From a checkpoint of a small transformer trained on Wikipedia.
Architecture: RMSNorm before each block, rotary positions.
Training: a variant of Muon for these matrices, 926M tokens, 3532 steps.
MLP neurons of a small language model. Each row is named by its layer, matrix (gate and up: input weights) and neuron, and shows model dimensions 384-511. Each number is 128 + 32 x the weight over its row's rms, rounded and kept within 0 to 255. Numbers have three digits each. A neuron's up and down rows have the sign that makes its largest values positive.
After each neuron's rows, "fires on" lists the tokens most often at its 100 highest values on Wikipedia text that the model never trained on. A number after a token or word is its count.

L4.gate340:136140095124131084100122132083136140133130132138139089113145146162131127132188126100152111083079116168149145115188114142099144092105104159185162149082134134112148107058101173115084076130120131148123042120123133133128122144080150134136118085142152084141114110139154188130103102145101132087186150091168158112156204183104188146153121135132124131092141156155103119162169177100074089169136
L4.up340:188193080097096113146120142093119115132123158102123123075122121113175129065124080077135124113142137195074164115133134137130199141131101081132089066103067166137152109146105101162091142126095111130158122101148098125169100151164084150159089141129083078128138143137144186168115175152135146132115135101144117140151175160166097160105144134102118117113108133101136126130090097144146098082161
fires on: "s" 42, " set" 8, " ground" 6

L3.gate263:164136115092077179108124209141159179142098157150098137124155108114117124110138119144027095084138148125140099104115140158104098099194081088083155121082099115155074131102123110131115160118075165146134108130122161134116082155149100093096102055168115123131188111067131172077125103140207100054107121151120146144171130094126111101088156087141130198081146120187136143181113114156168143164126
L3.up263:129121147112079119076164155188140144119186176031105105141095155083162152139158112199132088136159153133108107097097138144130173170165089171121177179087107108153146125145130154123108122136161121130129130142116154105107083163147115084136122092097162167209105139127199166103162193176128128106143083104132200160159152127186155145073176163128124215154174108095161140129119126131178144145125
fires on: "," 20, " and" 18, ";" 11, " he" 9, " when" 6, "\"," 5

L3.gate673:176146127100135121060098177161111151170098186156150149078112146130090138117164097096114108190154086104143135138132118088120114122157078133069139096113136134202090074144120141161097121104120129164098144091106160089129157148167159114165096108120105111102145146102101125115073101066105084132069146090088162131112155159120186076152117039090087191131167125165139145140100103084138128188109
L3.up673:180055070116130177162152215111129126160132123132141088103101164159177164128104107146122043096149120157126200085159165145140155121134107172093165090083084048146070170118124088094107133109135165160133124147108177144142086146146097084083094156098130180150134146115141107130104121127124127108103096167082147135107152164136158118135142127106114149105185109136146150106113160138151133182106
fires on: ";" 51, " and" 41, ":" 5

L5.gate610:138110117118127077157185138118128131083124123162125156101154137127076157123146191109068098084134134144134145199142103101079104109110108115117126120095182177153136112171145122160158147158130134064154142135153133146159092022136137181100081038145160098110145126104159143136126127147098178138151115155174121073155141138067120117136116117116089115146187124109167081111101103150144148107108
L5.up610:168118110091172123166114120132100093189128121149144114172110159063102139110137156086116081098134115125153127131149112105064105128084101075120102145076174175150135112146060128088113079156107119082206094169100110089137153123094179146157093152130167094119081157100121118169140104102135180136132121177158158154139121081136105155074106092134160119148142066094143145145118077148144180091083
fires on: "." 79, "'" 6, "I" 6, " " 4

L6.gate235:060166157157105144158101197148148132164120109144146114133140161174105204139105139093131131159154139149133165080142110075151167136131129103083150143117119038148158101137192094103117103119137168103105132070128071108085130121148126162092127094101116134132135148078189143086125171102164079151142129091162113118181094157161123158134152054146125093130099145144162129106099104085130114140158
L6.up235:154120091104123098121168143124106121147090106166134116159135088147185152149064100107119175082106128144082116131159077103116134091117157071133144105107137172118156149193168133091125126121113120099074116200058080101136183123141129131196120103109165101124139077159132108149176112138068118125131121106095101077255052079110182098131120134039168104088128155140162144152111131111108080166158
fires on: " a" 36, " the" 8, "'s" 6, " of" 6, " f" 4, "'" 4

L5.gate118:185125181179130151084120091130132081131109092123099122100148160127086157149140107183087124182128155121143149112150113127156186193168170149172145108197084154156106157117196170093124181154170145206138063082144130125086111141134077125090114076136111122123182133192121127142135184160117149117132102102140180136138116120086103144102083126173106159144132137138102166144044068093207114171135
L5.up118:090138219130153142087069125141092103138117122124136103206097189161115091117112149117121137166115132128071100113094122143100148121159164104117144121132141171183127136134123130156099152090057152145090103096098132110153126191159093121130147115170156146150090122127106119129078064163157167131071099127135178146148124124124098065135125117161120108147159153189098154111114142082177135098142
fires on: "," 34, " |" 13, " :" 8, "gan" 6, ")" 6

L11.gate517:110097119097087149139076157185152149142163149012213112133136106117149119110119123131187111095113126192134086133192149132125144120133092115055185069108104160130154125150058149153188136108129120201155133120153139087091108142130098118123141144123134132139088127137148131078172138183083175078153123109097086130202107106163102108085174137151083147108162099056105112123111130100138161129131
L11.up517:160099119181146122103093136175126159139115122074137141129133095121131088163138155148153168148075137133175095083135148178128116125139075134075140141070109068170109136095061141120099104041121146164110113131094057102185169137049052076123076171163107171110146164174130147112111104101095156158100128100122100107074051120129107070122117108136133112112109099080101160062192128158090138136145
fires on: " " 54, " |" 21

L11.gate31:138170136141198129090104172103140176119161124102168151152158143156180160133083195136152061120176127093129131128107122099141151102115155064193158105165171140102121125096134120157110057180163120137105094167144172161145080131158133110138155151115166141107177081117111192127146160156148161146124133155136083109136105108107123117146113191123124120128096126108090116130177146051103119159137
L11.up31:128157118172113098107067084111138149140200129119109134138099125088094139134110123189122177150155097150092104075106159088153110092114139089100120189131225093149135127138141162122152135154082076177132094111134144104128099149131129101109158122152188166188066132123116128132176160106114141091097134144115169122147143145108165133096116145148135142173148122150177143144147119092170129073166
fires on: "–" 38, " " 36, "-" 11, " (" 7

L8.gate399:089120090149065105089122102110142143139094105192111149071108117177147135091145091081105116178143142140157080074117140109097118144105131132113141137159161072143143102102102113170146159147140099161150088157130182127175184125137099165153124140120106048134111143101151138136128173105143109185156158061096111066141121134157085129109165089206165117074125148118161132140136150141116110150143
L8.up399:137172136159138134100189108096105081069074134252112185115163118159103097109088129107152123117118156156137105030101148175090119113042125118147144069155130156111140140128157095146148173133115089148164095147112147124122216182137102123153147141150098032133175140114131145123136123141130094141147135106107056110097100066144142121058125139194158085146070137181126141105158174157095156180128
fires on: " the" 27, " a" 25, " he" 15, " she" 7, " it" 6, " all" 6

L11.gate649:143139198119145132159154177151136104186145079183092117116114084127133107099133105090062137097126165126116077140145122177179109121141190129115107171099156139180152167153087187151155072129143073120177111082068137119162138115136104135120134183174169084088152203144119110121135127143085154097126126158133101132090130166185117173092108100112081117160159136150133124137230168156116079143142
L11.up649:118085140144155110124139164124130152096093073131102104145143087169132091139151113110050104098134154099078166190136060129155091113159197135140090158156197155092122146135152132109208119117104135099049165096072129115147106122106145188110102196111195077104143142140112063142097059127166114086118187116131115133148155142149079103189046187145034162145176162197109094084180142125114130142114
fires on: " in" 28, " |" 24, " of" 10, "," 6

L11.gate409:110171078115074196120067076085078147071174141101111082177191118086050124135146109137073101158120105152129098211110126138128093131062130085131134145061173139175122166158148091152117126125111141115190139107165115099142128083061140116060132149136089102155082138134156157102083068144197194133135108145107134150116117131127126049109140106109055105161080132158124145051050150187104165084110
L11.up409:133149123192123106126126150106161145115130172085160126145147091096045116093137092099142078169151147139109119141144121100128085098106148122136095174138126148170180163110137123077145132146126184163101073120132154122111136038148137060066135180186138134138105195099147111082095080115136184089126103120129110121135172170106174106153120128199117053132110099135111116076104092088130118110158
fires on: " B" 22, " E" 18, " A" 12, "." 9, " T" 4, " R" 4

L8.gate549:143106153150111111084163180131158067213121149082181146163107064117100133093146137164174103105135137062164122152086147135156141109082129069114135089100096134136147149123143161079096142106126175157200131161128103175102173191162103105161137180129126117099169125144131139132132205176163106163111104092147135175085054135161138142116127146144069110192129075102124100131124106182130088136156
L8.up549:165137128170138149143094186120095087164121087128142099101086218091135157095060123106118135081098098085087100095134086153101110157160136119148058066122087091080128155141125147169101159116172128124092156114069117142160178150077090113184170123190070169128101153183184152138153154188142136136054103135169138179162144118155105115146134152130102096162107132204072109101149097131099116093140
fires on: "." 44, ".\n\n" 17, "," 12, " |" 7, ")" 4

L3.gate461:148120088077136139152185127075105091029133119120120087168127172046183152188106110101121114125105105173099144141113121156067102114135048061138138102124114164149161103074136109184150113146163127147090119079159161104152119122161139137131081153104143150147120149136129157118132151098122132111183117072143132114178085203139181128162175153113129074140093135082120077102107080129141155139088
L3.up461:122109152176097114129188103130120107125116128131112099112095198101134164142107197096143126156078066136126084128102085107078147096182134068118115108154085158117112098147103149149172052133119120138175141143168115137142153109160156098121146103128154159084080089143122127180137079136126097079152141109089072126192097100081169151141125116157110175106138095125164125137142103132180141144113
fires on: "a" 15, "C" 14, "r" 9, "D" 8, "c" 7, "Production" 7

L6.gate301:168092085118113088145147160106129179146163150159075186129048056160114190148134161118114100156070145143169128122150138090097112165174195127141152104109116174223131090122158140184150163147194142085112167138112112140222136076132127146125143143140103141111183121137164159160124132151110161154210125075160144116150102150110151114142143106107143203128143134098121128123172096183143142128136
L6.up301:142071121162155092104068073106153120197153139154148163116125121139156133140110095142132127101143089109103096073142134107160137108177185157115072154111066177124138127111138141046136185139142124106122140095159173116166127132124147118142124092125153123144082134147136106155146159094166139134073077172104095136147113119101172143116075124164149143188115108122137107072164123101168109083165
fires on: " " 79, "   " 14

L2.gate176:185072057184108115108085086198197123129158134140098138141197142145102125139098114152141108081130145181128170174118183141108176136131142096123147155065095118130148160101093159088151096085119108124094154128068143174153132110219150088119114098103065162184097115110119125138105157130103209110133106127170166152171121131117177211131138100148196167062142125210091138155133103067177055124123
L2.up176:072141062141157182106075153141102100129126112102120142117111124188103086102118055095124111118122115121148203119200137161134120098089072146118111092149151172116125116114101098126111142098132127136126060110076122138111122158179085149149111091114136090143099124144100171180097119168163114099106103152163103156128107092142057173109130157127158111138136125160084125106141100176177111055162
fires on: "g" 30, " Val" 9, "y" 7, "s" 6, "ory" 6

L4.gate9:126152170131129128072100108075121136116098126070105153127149154201124136113123100094105149140097166093145174125101150138152064119134097157145137161194081105190166077137169087131136124133084146121091108131095118103130174135101137108131099090169089086092125090126128133155113146140103099197174111130102128145161093202109111188129147080062126153126097074081110164173043168110131168115107
L4.up9:159155109126143117104122149134122145146115105148157108186087109139144129107127120133147131099118109135130127119136143130129140099116177079171113089136125131099155148157111149145154086151157153099150142145171151091109132051142147147119161169129204112127120121180188122171110094098119140118117177190115134150122130138169161150172116083164122164092112115068103111123161142121100074168158
fires on: "0" 67, "ft" 6, "ag" 5, "uck" 4, "all" 4

L8.gate748:090142081128135130179112113115175171138143128127096089131083127129056193135158166100133086108131204160081128051098121154128093133114097133134137080124205111143117132148091224134113110150111119098165158116119083123166138149199104143123101096150176101025091122111125162151106118105184113166168094109164091128130116121096157111147144144191135135095190234106092145066102042135102189134113
L8.up748:137110085138140121103151112149125174174150109114111159109111138117090152063161095148113119123126153151187112092138184160089069165121103090137112104149241119107070153157082202185110090168137137136155114148082067142177138182135139152133096140163188179064083111103109183139107103130063097177137120113155148147149132126089146075151104108129100080140160160147099140072144117169096172169138
fires on: "." 37, " A" 15, "\"" 9, "ae" 4, " F" 4

L11.gate103:103078132141067137133096139100094123174161161162128160194099158132139137113107169129125100123146082120137172143164140145131136168127124093081132122100107126082172139104135101169160185140141126096115167129124123127100136062114166166149155146127056137140101166135155147141094130055163192182138142114153089177163121161103113120185160125116118118153091118122163081197199160162099156101138
L11.up103:131123119108075111118141152123131139152087087145228140171130110144165151152071111115123112087068111117115092150116146110140163110187170120117120138051108127146157126060198048112156178229095167116133104118159120129136129125131183130132140138134125175141117126118137121089120179071152149130094130168208073153153135102168094118151154050133132101164099104103138138155131167155090137114102
fires on: " " 86

L3.gate265:210122148159149112098153117141185111129071122143129093087131158177104120121145129095102156122092163139117141108095156141180074172150090107104115144073167152103111201128123138192169122145121144147151049109081076095212106098139116169137128151159143095170146127155166121131182083114123140133167091227088134164144146166084152143061052046128036154159082112151070137131190196162127117170157
L3.up265:118149079156174148096158113121131120168094179138123124126117145105211106111157122181136171093059136147097103121152098162203134147110086107126132164195074169081147134123108121117139120098127137161130114142141171113117181183156139123131104092128105150099122128144131131118163094134162102070148091133136120108104123122164104087116072117107124125108130168145085156117083066151096132085060
fires on: " of" 23, "On" 23, " During" 17, " in" 9, "During" 8

L4.gate664:141142135162095173119115108140171109155117122095124120101110138124163123141144095103142116187156171112183103116153184160089137170085158072139128144090137141131108181101118138154108136135137092148128112085135132104086129157131148114143111097175118128093178097109142168168143091120152171190144107108119147158161129097102119150134140139106183079100075088115125109146107138050149086159108
L4.up664:099224119101146171155100116122091146125145132049158121149143121061105074162115139157167161086107107143150144137156137145123156058140063062085082078146090093136154106108077170161173076209128119136079177104158175127132131092145129127109102099096188097101135143107126109151101064121158151094063147144143175128107104135163080126181120186117144154113127142160122092144097121128052125134093
fires on: "0" 36, "s" 31, "ic" 4

L8.gate680:128119124153182142121085101169171176153169143089121112140149130152095066124128094101136168131172124195160188120090160144139114129108136181106186059112186156099130058085094146128189106162105125158128175174136126196118150081126121071164169104112110154154138131211147101154148165167123150112186102151107069109197114164093130162128135117110163150163108152126132160134127127091174184114130
L8.up680:147171105139137154089150144117105160091163179101152120080079133161056077110136161076080089162128140144089121139067082175138129178175104111112147128130150108169101096117104088168110104119125114113109103132090123109201123154141153127149135136131137124130085092166121139130149095189121097134099069130173125123102071130078066131147097077177186113120092095117146144061202190163160116101059
fires on: " (" 25, " the" 22, "," 10, ")," 9, " |" 5, " on" 4